Part of a small language model's weights: vocabulary 8192.
MLP neurons of a small language model. Each row is named by its layer, matrix (gate and up: input weights) and neuron, and shows model dimensions 320-383. Each number is 50 + 15 x the weight over its row's rms, rounded and kept within 0 to 99. A neuron's up and down rows have the sign that makes its largest values positive.
A block is one neuron, or neurons of one layer that tend to fire together. Before each block is what it responds to, as a language model described it from the Wikipedia text at the highest values.

Description: Sports table numbers
L3.gate182:89 13 48 56 23 54 21 55 59 89 60 54 60 77 52 41 40 65 32 36 39 45 50 54 26 56 64 34 40 25 40 75 50 45 54 34 27 44 68 33 33 59 70 34 43 61 71 36 59 47 24 61 34 47 52 55 61 68 46 65 52 71 32 52
L3.up182:65 31 36 24 60 29 53 57 43 42 46 34 52 55 25 47 44 58 43 55 56 42 51 28 29 75 57 42 44 47 59 36 67 16 45 24 52 63 66 29 53 20 65 62 47 36 58 47 49 36 42 48 44 66 25 77 52 55 61 39 51 48 27 25
L3.gate399:52 36 47 44 37 56 22 33 46 45 71 35 33 37 26 42 62 62 40 53 31 63 50 27 69 36 42 58 55 40 54 45 35 55 32 08 33 38 83 58 46 38 66 35 54 31 44 57 51 36 53 59 38 38 64 63 60 68 65 46 82 72 66 58
L3.up399:46 60 37 50 45 45 70 48 82 44 59 37 58 53 19 48 49 63 43 44 58 54 48 27 37 38 61 63 56 59 46 63 49 56 61 65 37 35 53 68 51 57 33 55 63 44 44 48 43 57 50 62 28 35 55 67 16 33 02 73 23 51 36 39
L3.gate907:37 57 59 56 66 43 30 51 52 59 13 25 67 49 53 64 60 61 33 46 35 61 31 49 53 54 55 25 36 44 19 64 46 58 17 54 93 47 43 37 52 60 47 37 44 84 35 54 74 55 36 45 53 60 66 48 65 84 78 49 65 62 42 75
L3.up907:45 63 55 42 57 69 40 34 35 30 39 64 74 56 39 49 72 69 63 64 34 66 51 48 57 21 52 64 34 77 36 36 57 49 59 83 52 36 63 68 63 57 55 52 68 62 47 56 37 37 48 36 56 28 50 56 32 42 56 59 42 57 24 60
L3.gate1386:64 58 53 45 42 32 55 53 60 66 53 37 42 41 36 42 53 54 50 46 73 46 51 58 64 56 47 45 54 34 43 47 34 38 36 48 46 46 32 44 36 21 32 36 40 41 40 56 15 28 89 52 35 29 58 55 46 45 36 46 46 41 44 57
L3.up1386:40 61 63 63 45 36 60 47 73 36 48 19 37 32 52 86 50 70 48 46 51 55 48 47 54 65 75 59 28 61 54 52 58 35 54 46 44 39 59 59 54 40 43 27 29 53 44 42 29 65 56 43 50 51 65 67 25 57 26 52 40 44 30 59

Description: Score-line dashes, heading ends
L5.gate159:66 63 40 42 00 34 57 50 56 46 31 42 47 77 52 48 27 55 66 51 26 42 73 27 65 54 47 65 46 35 59 83 53 51 51 26 43 30 56 52 35 61 45 27 41 35 66 73 59 35 51 34 25 54 77 43 46 41 81 73 40 65 61 71
L5.up159:62 56 27 50 34 36 25 43 66 48 36 28 42 55 41 57 61 37 47 47 61 72 52 41 46 44 67 73 71 71 56 69 45 18 43 52 64 42 35 48 82 48 36 37 53 46 80 58 34 33 41 38 54 49 71 50 42 45 77 13 49 57 54 69
L5.gate378:43 44 45 36 62 37 64 92 10 52 57 39 29 43 39 39 38 61 54 31 52 49 69 58 54 32 41 51 44 39 32 38 71 68 58 51 46 50 39 81 44 65 36 46 34 31 17 45 43 41 43 76 47 76 55 62 61 38 59 33 74 38 66 37
L5.up378:46 42 69 56 55 30 67 62 52 66 45 54 54 53 62 63 60 89 19 37 65 50 84 59 55 52 38 47 57 62 52 51 42 40 35 41 63 54 26 28 86 43 52 37 14 66 59 30 55 47 76 75 62 80 54 32 44 29 55 51 58 37 43 17
L5.gate608:49 56 48 68 39 55 37 39 59 39 53 42 60 83 46 62 26 38 50 52 62 50 58 80 47 34 69 50 46 58 45 42 62 29 44 48 49 55 42 50 59 22 53 24 13 38 21 43 52 25 39 56 56 30 55 80 43 53 63 57 72 55 65 30
L5.up608:66 47 68 47 61 71 58 77 46 47 82 34 36 47 51 49 43 52 41 65 46 71 45 60 59 67 37 45 55 48 53 71 82 33 60 48 31 24 37 48 57 83 35 42 51 80 88 51 97 26 21 57 48 64 10 27 03 46 57 52 47 60 34 36
L5.gate864:47 44 61 56 57 34 69 37 32 81 44 74 71 54 24 51 19 75 20 48 58 36 64 58 62 58 42 36 58 49 38 43 56 39 64 55 31 51 31 61 52 51 42 38 71 80 35 30 63 50 55 77 49 51 51 36 51 72 34 32 61 48 53 37
L5.up864:50 13 30 28 47 52 29 33 49 56 29 81 45 45 60 54 36 45 39 77 51 60 53 32 56 43 66 54 25 43 91 65 66 41 54 56 37 62 26 57 42 14 59 56 55 31 24 99 35 64 54 80 25 44 57 83 53 54 40 27 31 59 38 37
L5.gate964:52 32 51 61 61 38 35 52 37 48 56 31 43 45 42 15 46 40 37 48 46 59 61 42 42 41 40 39 67 35 50 30 65 76 60 40 72 62 63 42 51 54 41 60 61 58 65 22 68 57 28 45 31 31 51 33 30 28 43 67 46 66 53 67
L5.up964:59 43 20 63 57 43 32 32 36 51 63 56 21 52 53 48 49 42 24 46 47 28 76 67 62 45 49 48 13 62 62 82 62 44 63 86 60 56 37 27 65 58 19 41 37 74 71 53 53 69 63 58 58 82 68 54 58 42 63 50 38 32 32 58
L5.gate1097:88 62 33 35 32 52 45 69 22 63 28 49 46 62 32 52 64 53 57 46 62 55 68 41 46 38 70 67 49 70 42 62 35 34 58 48 22 46 38 40 44 51 49 45 63 47 31 68 69 40 54 48 41 53 27 44 61 67 54 33 61 81 48 64
L5.up1097:43 24 44 40 54 42 53 77 20 56 46 51 49 24 42 57 54 42 60 40 53 51 83 77 47 46 56 52 59 45 48 62 70 29 45 66 52 28 57 63 42 40 48 47 28 62 47 57 71 58 42 49 48 47 59 51 40 67 70 49 64 39 47 55
L5.gate1105:52 48 33 49 33 50 62 45 53 78 46 22 60 35 36 31 76 34 34 64 67 59 29 48 47 28 46 64 54 60 25 37 77 61 46 61 68 21 35 43 54 67 27 35 56 74 57 69 54 51 67 38 53 36 46 64 58 36 42 81 75 74 45 43
L5.up1105:77 36 56 59 46 36 52 48 56 60 32 46 65 66 63 55 53 72 70 68 64 32 44 55 36 56 40 24 14 52 49 33 34 34 43 23 60 43 36 77 67 37 50 46 74 46 33 52 64 51 55 53 36 45 39 53 36 85 26 41 52 56 70 42
L5.gate1151:53 68 61 33 55 37 35 36 51 45 57 42 55 72 44 59 40 63 71 55 70 05 37 61 71 59 33 58 63 65 22 32 69 74 62 42 44 37 30 33 32 38 44 65 71 39 50 37 51 63 41 49 42 59 63 42 44 61 59 46 47 38 58 62
L5.up1151:49 54 39 58 20 71 38 58 60 75 51 63 74 69 45 66 49 39 42 68 61 65 43 47 49 53 48 47 59 58 20 41 59 55 42 56 59 62 50 44 42 38 50 55 25 80 52 34 48 63 39 60 56 45 56 27 34 71 46 67 53 45 58 51

Description: Score dash in tables
L3.gate134:74 47 40 63 54 43 49 49 57 48 47 69 70 52 58 59 51 65 52 50 50 63 72 34 22 45 47 50 60 58 23 35 71 46 41 44 11 32 61 33 63 50 56 21 61 33 51 40 76 38 35 65 54 53 40 47 27 47 52 36 31 49 37 41
L3.up134:44 38 51 40 53 38 23 55 54 78 47 45 46 68 49 51 32 86 51 37 45 68 48 57 26 88 49 53 35 41 56 45 64 61 47 44 64 39 65 71 58 56 71 52 44 68 40 51 70 47 41 31 45 53 56 39 45 85 45 40 64 47 54 31
L3.gate816:77 53 41 29 54 46 41 34 34 64 27 55 64 34 56 42 32 74 69 66 43 62 44 37 28 34 50 39 49 35 38 61 64 53 44 22 24 51 38 56 50 02 48 51 72 44 54 28 50 53 46 70 26 71 34 33 37 60 37 44 63 51 48 64
L3.up816:52 47 46 44 27 78 39 72 25 37 55 40 37 17 25 72 42 41 64 53 43 43 49 46 54 61 31 49 62 77 41 24 62 52 79 52 34 63 56 56 64 60 74 23 65 39 57 58 51 52 25 53 78 35 53 40 59 41 35 24 23 49 52 53
L3.gate1347:70 43 44 65 53 46 47 41 19 73 34 49 70 57 43 57 50 60 49 27 35 55 47 67 46 38 38 54 51 48 49 71 55 46 69 41 44 28 49 49 22 43 64 73 56 51 59 34 61 69 35 51 66 24 40 47 17 49 43 50 22 72 48 68
L3.up1347:47 48 56 41 43 39 64 57 39 77 16 47 36 41 42 51 43 61 31 48 41 45 41 68 44 31 43 83 41 52 57 39 54 48 45 47 48 33 46 61 47 32 64 49 62 69 56 28 49 53 38 62 79 27 54 32 45 42 56 66 47 64 25 48
L3.gate1432:61 39 47 45 61 29 34 53 51 49 61 52 99 43 38 66 61 39 76 39 29 80 57 53 68 59 67 47 73 52 64 62 45 54 43 28 16 53 75 38 24 34 64 45 74 24 28 58 61 63 64 79 73 39 54 42 77 46 35 20 44 40 57 39
L3.up1432:56 40 51 62 55 43 81 55 58 37 56 44 57 42 22 82 40 46 32 41 55 72 14 64 44 52 57 43 41 58 65 53 88 57 52 40 80 51 64 38 48 48 76 58 64 44 39 45 51 46 40 55 76 30 53 36 50 76 34 44 64 59 24 60

Description: Sports statistics table cells
L7.gate354:51 76 37 80 47 37 41 71 46 67 49 65 45 55 39 70 64 54 59 63 42 48 39 32 50 58 60 58 40 50 38 64 56 60 69 62 47 28 51 42 41 71 52 16 52 51 39 32 67 63 38 75 14 38 52 61 39 47 51 47 30 24 60 54
L7.up354:51 53 38 15 39 38 41 56 48 49 32 51 56 39 78 55 56 36 36 54 67 42 55 53 61 45 56 49 54 39 37 41 43 48 47 79 41 47 56 50 66 37 57 41 62 60 71 53 31 54 40 58 58 67 50 45 33 26 31 53 65 50 69 46
L7.gate1486:63 32 53 75 52 40 53 51 16 71 68 42 42 48 30 65 36 62 60 10 56 58 53 49 60 37 48 45 61 65 19 52 92 54 52 78 29 71 49 88 40 65 49 36 55 33 60 24 53 35 04 51 57 40 56 56 50 44 44 50 56 72 47 49
L7.up1486:29 50 84 29 49 30 45 64 82 61 71 26 44 51 29 56 71 44 56 32 57 52 31 37 70 57 46 23 43 47 28 35 48 30 71 65 40 32 60 54 76 47 64 60 59 50 41 65 53 41 36 62 53 47 65 81 22 44 49 37 47 59 60 66

Description: Wikitable cells and codes
L5.gate165:63 57 35 71 26 63 49 47 29 50 54 82 48 54 46 41 57 66 55 38 59 61 48 44 42 38 56 42 21 25 51 82 50 31 44 54 21 34 63 52 41 56 73 56 38 34 58 31 59 42 26 47 40 60 54 74 44 31 43 69 47 64 47 53
L5.up165:43 53 39 36 55 69 87 33 35 75 81 21 47 37 24 48 47 63 51 64 55 49 16 64 56 44 74 40 49 23 38 53 46 59 36 52 44 19 48 25 50 57 40 63 52 34 14 23 58 56 51 53 52 54 58 67 69 35 46 63 49 55 77 39
L5.gate364:61 55 20 42 59 51 60 80 63 45 81 52 51 58 41 31 39 38 76 45 69 51 59 52 49 49 36 35 47 49 57 42 40 53 61 69 37 29 80 55 11 56 53 41 27 19 65 79 48 53 31 51 37 25 60 66 41 59 48 45 65 51 68 61
L5.up364:55 62 28 54 55 62 46 48 51 32 31 65 47 48 51 38 55 66 57 21 69 52 28 42 65 45 47 42 40 45 52 71 72 30 61 79 22 16 60 59 58 48 58 52 38 66 35 49 50 62 47 95 38 53 19 47 56 49 00 42 55 51 45 52
L5.gate365:57 46 51 63 50 33 54 50 35 57 53 42 40 49 31 48 55 49 65 73 41 38 50 60 53 31 44 54 39 55 05 48 62 63 45 58 41 47 45 78 53 58 27 29 52 50 61 67 75 63 71 58 44 54 38 47 55 73 49 54 52 41 41 23
L5.up365:45 49 51 24 69 57 20 43 67 67 45 48 55 32 63 22 85 45 40 57 69 63 65 45 52 54 40 39 60 80 34 60 48 53 69 64 49 61 63 57 57 49 51 58 46 55 53 52 55 40 58 68 58 39 56 39 39 63 36 56 74 42 67 71
L5.gate631:87 50 47 69 57 52 29 43 54 32 34 48 77 67 52 48 62 76 70 47 50 29 63 76 35 62 34 41 27 46 48 50 54 27 48 39 28 35 44 51 38 51 53 32 35 42 24 44 71 54 65 86 29 37 35 67 48 55 58 37 58 35 45 52
L5.up631:40 28 51 60 39 28 44 57 44 44 62 81 48 38 59 56 56 27 52 20 48 52 63 46 56 73 40 53 29 73 38 35 55 36 49 38 55 51 52 76 45 52 68 43 43 71 72 69 36 75 42 11 67 49 60 23 46 72 74 33 33 51 43 51
L5.gate1031:67 71 32 36 48 35 13 80 34 48 69 36 66 54 50 83 65 59 64 24 58 58 50 38 44 61 54 29 57 48 60 69 58 89 51 51 21 38 54 73 36 52 59 39 56 64 70 41 75 55 46 76 47 52 59 36 38 25 45 46 58 51 54 52
L5.up1031:52 40 57 57 45 56 46 50 45 39 52 42 33 35 63 36 53 36 42 54 68 53 46 40 67 67 33 52 45 53 45 45 73 63 54 73 45 26 35 68 48 00 38 63 60 71 58 49 56 55 44 63 55 26 51 50 48 25 16 72 47 65 70 47
L5.gate1132:71 41 46 31 49 82 44 46 60 60 44 53 60 63 50 48 60 66 59 57 34 74 70 31 27 52 63 30 44 22 28 72 47 13 45 36 29 35 47 33 51 41 45 64 26 43 47 46 59 30 25 53 27 35 43 76 55 49 69 40 76 57 38 51
L5.up1132:65 52 29 25 32 69 61 40 32 81 50 58 07 39 54 40 57 64 26 73 68 36 42 67 83 49 55 54 51 28 53 47 45 63 35 53 35 40 18 33 43 53 42 52 79 79 53 25 46 52 58 45 24 24 55 41 58 34 33 60 51 33 46 44
L5.gate1230:61 58 61 75 59 53 52 47 45 38 53 43 68 45 56 50 49 35 62 38 68 70 61 59 20 40 45 53 21 18 66 61 29 59 33 49 52 31 58 61 54 31 54 34 41 63 58 74 77 44 23 63 63 60 61 59 53 91 22 69 46 48 35 32
L5.up1230:25 50 43 12 66 40 40 48 75 42 39 35 66 72 36 63 70 54 56 38 46 50 32 58 40 24 52 35 42 41 46 41 37 61 55 60 46 30 57 37 41 40 44 57 51 73 45 34 80 68 44 79 48 73 36 44 50 47 43 73 24 48 65 43
L5.gate1339:76 83 35 43 49 47 29 61 49 61 39 73 58 37 34 71 63 74 56 45 55 58 44 50 51 65 47 49 55 53 49 65 78 65 43 48 24 47 16 28 63 56 38 32 54 31 67 72 76 46 57 62 60 56 79 61 38 41 44 56 39 45 43 63
L5.up1339:54 53 24 43 56 56 61 60 60 59 56 29 66 61 82 48 40 25 42 56 42 59 48 87 63 43 65 49 51 42 44 40 61 67 32 58 62 56 87 77 48 49 58 58 24 56 42 44 46 58 51 96 45 43 51 34 50 59 30 75 43 59 64 52

Description: Country codes in tables
L3.gate471:53 72 32 18 35 46 43 53 50 56 68 18 54 49 60 52 50 41 67 62 52 67 50 59 30 41 39 38 43 49 50 75 37 28 30 65 20 50 69 48 35 63 75 45 53 27 54 41 44 37 48 48 66 33 22 56 39 40 40 46 76 52 57 69
L3.up471:61 42 26 43 29 23 51 62 43 52 20 39 48 63 18 61 44 38 54 66 44 49 22 69 45 57 07 42 42 42 50 65 34 56 37 42 41 29 79 75 61 34 47 48 27 47 27 78 33 39 38 38 28 47 59 42 51 52 44 39 55 62 57 94
L3.gate772:57 26 32 40 44 49 37 46 24 70 91 39 68 81 58 55 75 58 60 34 43 50 64 51 31 38 60 35 69 77 61 39 60 50 22 42 47 58 54 63 43 41 51 57 60 51 43 33 52 47 16 29 43 51 70 40 43 45 41 85 41 29 67 40
L3.up772:68 72 64 47 66 44 60 59 55 41 39 29 57 55 60 81 39 48 52 55 41 66 63 65 19 75 53 50 57 63 41 59 24 42 44 71 34 13 57 65 63 39 35 66 70 53 80 71 76 37 55 16 58 37 34 51 34 59 53 58 54 55 65 55
L3.gate1032:55 75 67 42 46 38 40 66 45 54 36 44 54 56 23 55 59 76 69 43 30 58 34 39 58 41 50 64 59 37 38 41 63 71 28 42 45 36 50 71 42 13 69 32 46 41 25 41 45 46 50 58 60 25 13 34 42 62 45 64 54 60 70 45
L3.up1032:50 65 12 39 56 56 48 64 58 60 56 38 52 50 58 46 72 59 71 59 52 49 40 56 76 65 48 34 56 42 41 69 53 56 34 51 27 57 51 55 51 37 55 37 50 30 42 66 55 39 56 34 55 30 16 55 73 35 28 68 59 33 55 71
L3.gate1246:64 69 09 36 39 36 63 54 32 90 53 21 89 56 39 29 64 55 43 34 53 56 32 40 53 32 58 65 48 58 46 64 46 50 52 25 43 32 54 61 34 70 36 46 50 64 40 52 51 42 38 64 15 45 27 41 75 61 29 57 65 48 72 61
L3.up1246:50 66 44 53 47 38 46 24 74 32 65 41 91 55 39 18 55 63 41 72 55 53 24 57 48 44 43 38 77 51 62 58 48 54 47 59 33 37 68 33 70 41 63 32 41 55 15 33 40 39 44 39 30 46 33 40 35 23 26 54 55 30 63 51

Description: Zeros in sports tables
L7.gate325:45 60 24 66 41 54 56 48 43 58 64 57 54 62 46 64 63 46 34 58 38 48 58 42 46 38 45 56 65 43 30 66 57 41 51 35 33 40 61 72 27 37 48 46 76 31 46 25 53 38 58 57 68 37 61 60 36 33 18 28 43 37 36 56
L7.up325:47 20 39 59 44 72 45 39 92 38 29 56 58 46 57 18 63 34 52 65 60 38 73 48 45 27 46 22 44 34 33 42 35 47 41 60 49 57 41 19 39 48 50 47 94 33 66 67 55 39 56 51 75 44 77 67 50 10 63 51 56 52 73 35
L7.gate1258:73 16 27 56 54 53 37 45 61 71 33 33 60 27 22 37 40 29 42 43 45 51 67 29 54 32 41 37 49 56 15 56 50 64 54 26 35 43 53 50 58 33 42 26 58 57 50 61 75 55 37 53 34 26 55 64 73 46 29 59 44 69 64 52
L7.up1258:42 91 43 33 47 37 14 62 26 43 55 52 42 29 50 83 52 48 57 46 82 67 46 31 65 49 70 43 49 35 57 39 67 22 50 46 44 42 62 42 35 52 65 58 55 62 69 29 57 55 55 66 69 53 36 70 53 32 42 56 48 40 31 55

Description: Delimiters and mid-number pieces
L5.gate220:43 63 29 61 42 32 59 59 54 39 42 37 60 27 46 49 54 60 38 29 61 58 65 44 40 45 67 89 33 64 54 43 46 15 26 29 93 55 56 43 62 59 40 59 31 44 66 38 59 19 41 53 60 61 55 70 31 65 61 50 45 41 32 49
L5.up220:49 48 54 35 46 69 69 40 48 47 35 40 38 77 69 53 48 81 52 36 44 29 23 39 26 53 36 59 30 54 59 51 67 35 63 71 43 45 56 75 70 49 67 57 55 30 48 42 23 54 49 47 49 49 72 68 53 48 26 40 49 57 31 50
L5.gate227:46 59 28 59 27 48 66 62 41 53 38 56 34 99 50 49 36 54 30 14 18 54 70 49 47 25 47 76 15 47 34 52 60 25 48 55 35 59 48 43 48 48 65 59 64 29 59 68 65 59 36 69 45 40 44 62 46 62 56 18 52 63 40 63
L5.up227:59 65 50 50 46 41 55 55 53 34 35 63 48 63 34 39 38 28 57 15 34 56 72 50 51 43 85 44 50 26 36 64 36 55 87 74 64 48 63 53 15 43 45 28 49 41 62 80 40 37 54 42 50 13 76 54 43 57 57 54 44 39 21 54
L5.gate886:58 49 70 69 48 50 67 26 53 52 45 31 58 49 69 84 50 60 43 28 42 57 45 71 66 25 47 91 38 51 46 32 81 32 52 45 58 43 30 53 33 56 29 54 46 48 54 46 40 51 70 66 29 48 71 71 37 39 56 62 43 85 46 64
L5.up886:62 62 35 62 67 45 50 37 57 33 44 67 47 53 29 68 52 46 82 58 40 68 54 49 45 51 69 60 71 22 41 63 65 59 51 62 36 29 44 31 35 46 49 36 69 56 59 78 47 53 42 38 69 42 74 44 81 39 41 58 50 56 48 42
L5.gate900:60 40 14 45 37 24 64 51 56 54 48 55 42 95 57 51 53 87 58 44 57 52 44 44 67 57 31 53 38 32 59 60 91 30 42 36 49 67 55 57 48 35 31 35 43 53 63 61 67 18 49 43 07 64 51 41 38 30 60 61 52 61 43 56
L5.up900:45 44 45 54 53 51 35 46 60 44 49 49 55 53 64 44 27 53 42 11 59 64 84 74 55 55 51 47 59 49 55 44 40 53 51 43 22 61 44 35 43 65 41 61 72 40 57 29 34 46 72 25 45 62 59 53 64 49 46 54 35 39 84 45
L5.gate908:68 56 46 51 48 63 50 55 27 68 39 38 50 75 49 73 44 48 40 24 38 53 63 71 74 30 57 41 48 45 37 61 66 22 57 52 45 48 58 51 35 55 37 26 52 30 55 47 54 47 33 25 64 82 53 60 66 57 53 46 52 33 51 59
L5.up908:74 40 62 46 47 51 48 38 56 66 43 44 77 56 65 33 68 61 45 60 22 60 62 33 51 61 49 72 41 62 57 41 41 51 53 21 57 36 52 12 66 70 51 53 66 51 92 48 23 51 66 63 53 53 40 60 30 26 47 44 35 35 41 45
L5.gate970:51 33 27 46 62 19 50 33 54 58 32 65 57 63 36 47 33 69 40 57 69 51 42 28 69 67 38 64 73 52 66 75 55 55 41 37 46 20 49 47 47 65 55 67 59 35 22 39 51 34 14 83 57 67 59 69 56 40 65 50 39 34 50 43
L5.up970:53 64 36 45 31 77 50 56 47 67 33 49 43 65 30 42 29 42 56 52 65 61 54 81 63 74 77 32 45 06 52 80 62 37 49 39 37 23 68 27 48 33 43 60 41 52 24 40 55 42 37 76 32 53 61 40 46 59 60 41 34 37 27 43
L5.gate1024:44 48 58 68 74 54 45 35 53 53 35 50 29 58 82 31 34 53 79 45 60 57 66 27 43 35 41 59 37 63 57 52 35 45 53 76 61 46 46 50 58 80 32 55 56 47 42 60 58 50 34 65 24 76 80 75 53 55 31 68 56 49 63 60
L5.up1024:43 74 68 53 43 46 70 40 58 68 55 62 58 65 64 51 56 28 38 48 42 32 44 43 68 60 42 56 74 43 69 50 31 63 60 61 64 63 25 30 71 54 42 47 71 49 50 06 62 47 61 49 27 70 59 74 48 54 53 37 27 60 44 49
L5.gate1069:71 62 41 70 61 46 63 36 57 57 54 57 71 62 44 62 47 24 62 40 66 61 55 26 54 56 64 42 35 19 26 51 35 42 36 55 52 45 46 16 56 24 42 43 52 36 58 61 37 22 36 34 55 35 70 68 56 62 59 63 43 53 45 55
L5.up1069:57 64 43 41 28 75 30 56 61 59 55 52 60 64 43 38 71 65 50 93 53 69 59 63 80 57 60 56 32 40 72 49 55 63 33 44 71 20 20 50 59 58 12 65 59 50 64 46 58 54 42 50 42 65 52 64 44 29 69 79 66 52 46 51

Description: Table cells and scorelines
L7.gate664:36 58 46 39 54 38 56 48 48 27 58 71 25 36 64 61 51 71 61 65 42 54 73 22 44 34 69 67 61 38 42 40 72 44 47 36 80 46 15 52 73 69 53 56 65 54 39 41 51 70 46 68 49 65 68 43 59 39 41 16 63 58 72 28
L7.up664:41 25 42 64 51 60 38 59 45 47 43 66 63 42 27 45 49 53 40 44 30 34 45 39 55 57 56 30 56 29 51 42 44 87 48 69 62 62 29 53 64 71 47 52 55 60 41 53 36 44 45 78 21 43 34 56 36 53 67 33 39 69 70 44
L7.gate801:45 73 55 58 70 74 49 61 39 40 51 44 33 49 41 49 44 86 31 32 40 27 31 46 81 40 64 49 52 63 47 51 31 43 41 65 75 39 42 80 54 64 42 36 40 45 57 26 57 53 50 69 50 36 71 60 26 65 42 52 56 45 54 43
L7.up801:44 62 54 71 59 65 42 77 42 77 45 54 70 32 33 21 64 42 39 47 71 63 79 50 91 60 70 53 84 41 55 51 35 53 56 42 58 51 68 54 58 42 43 39 58 34 46 46 68 30 51 41 42 38 35 43 38 68 73 33 41 44 63 57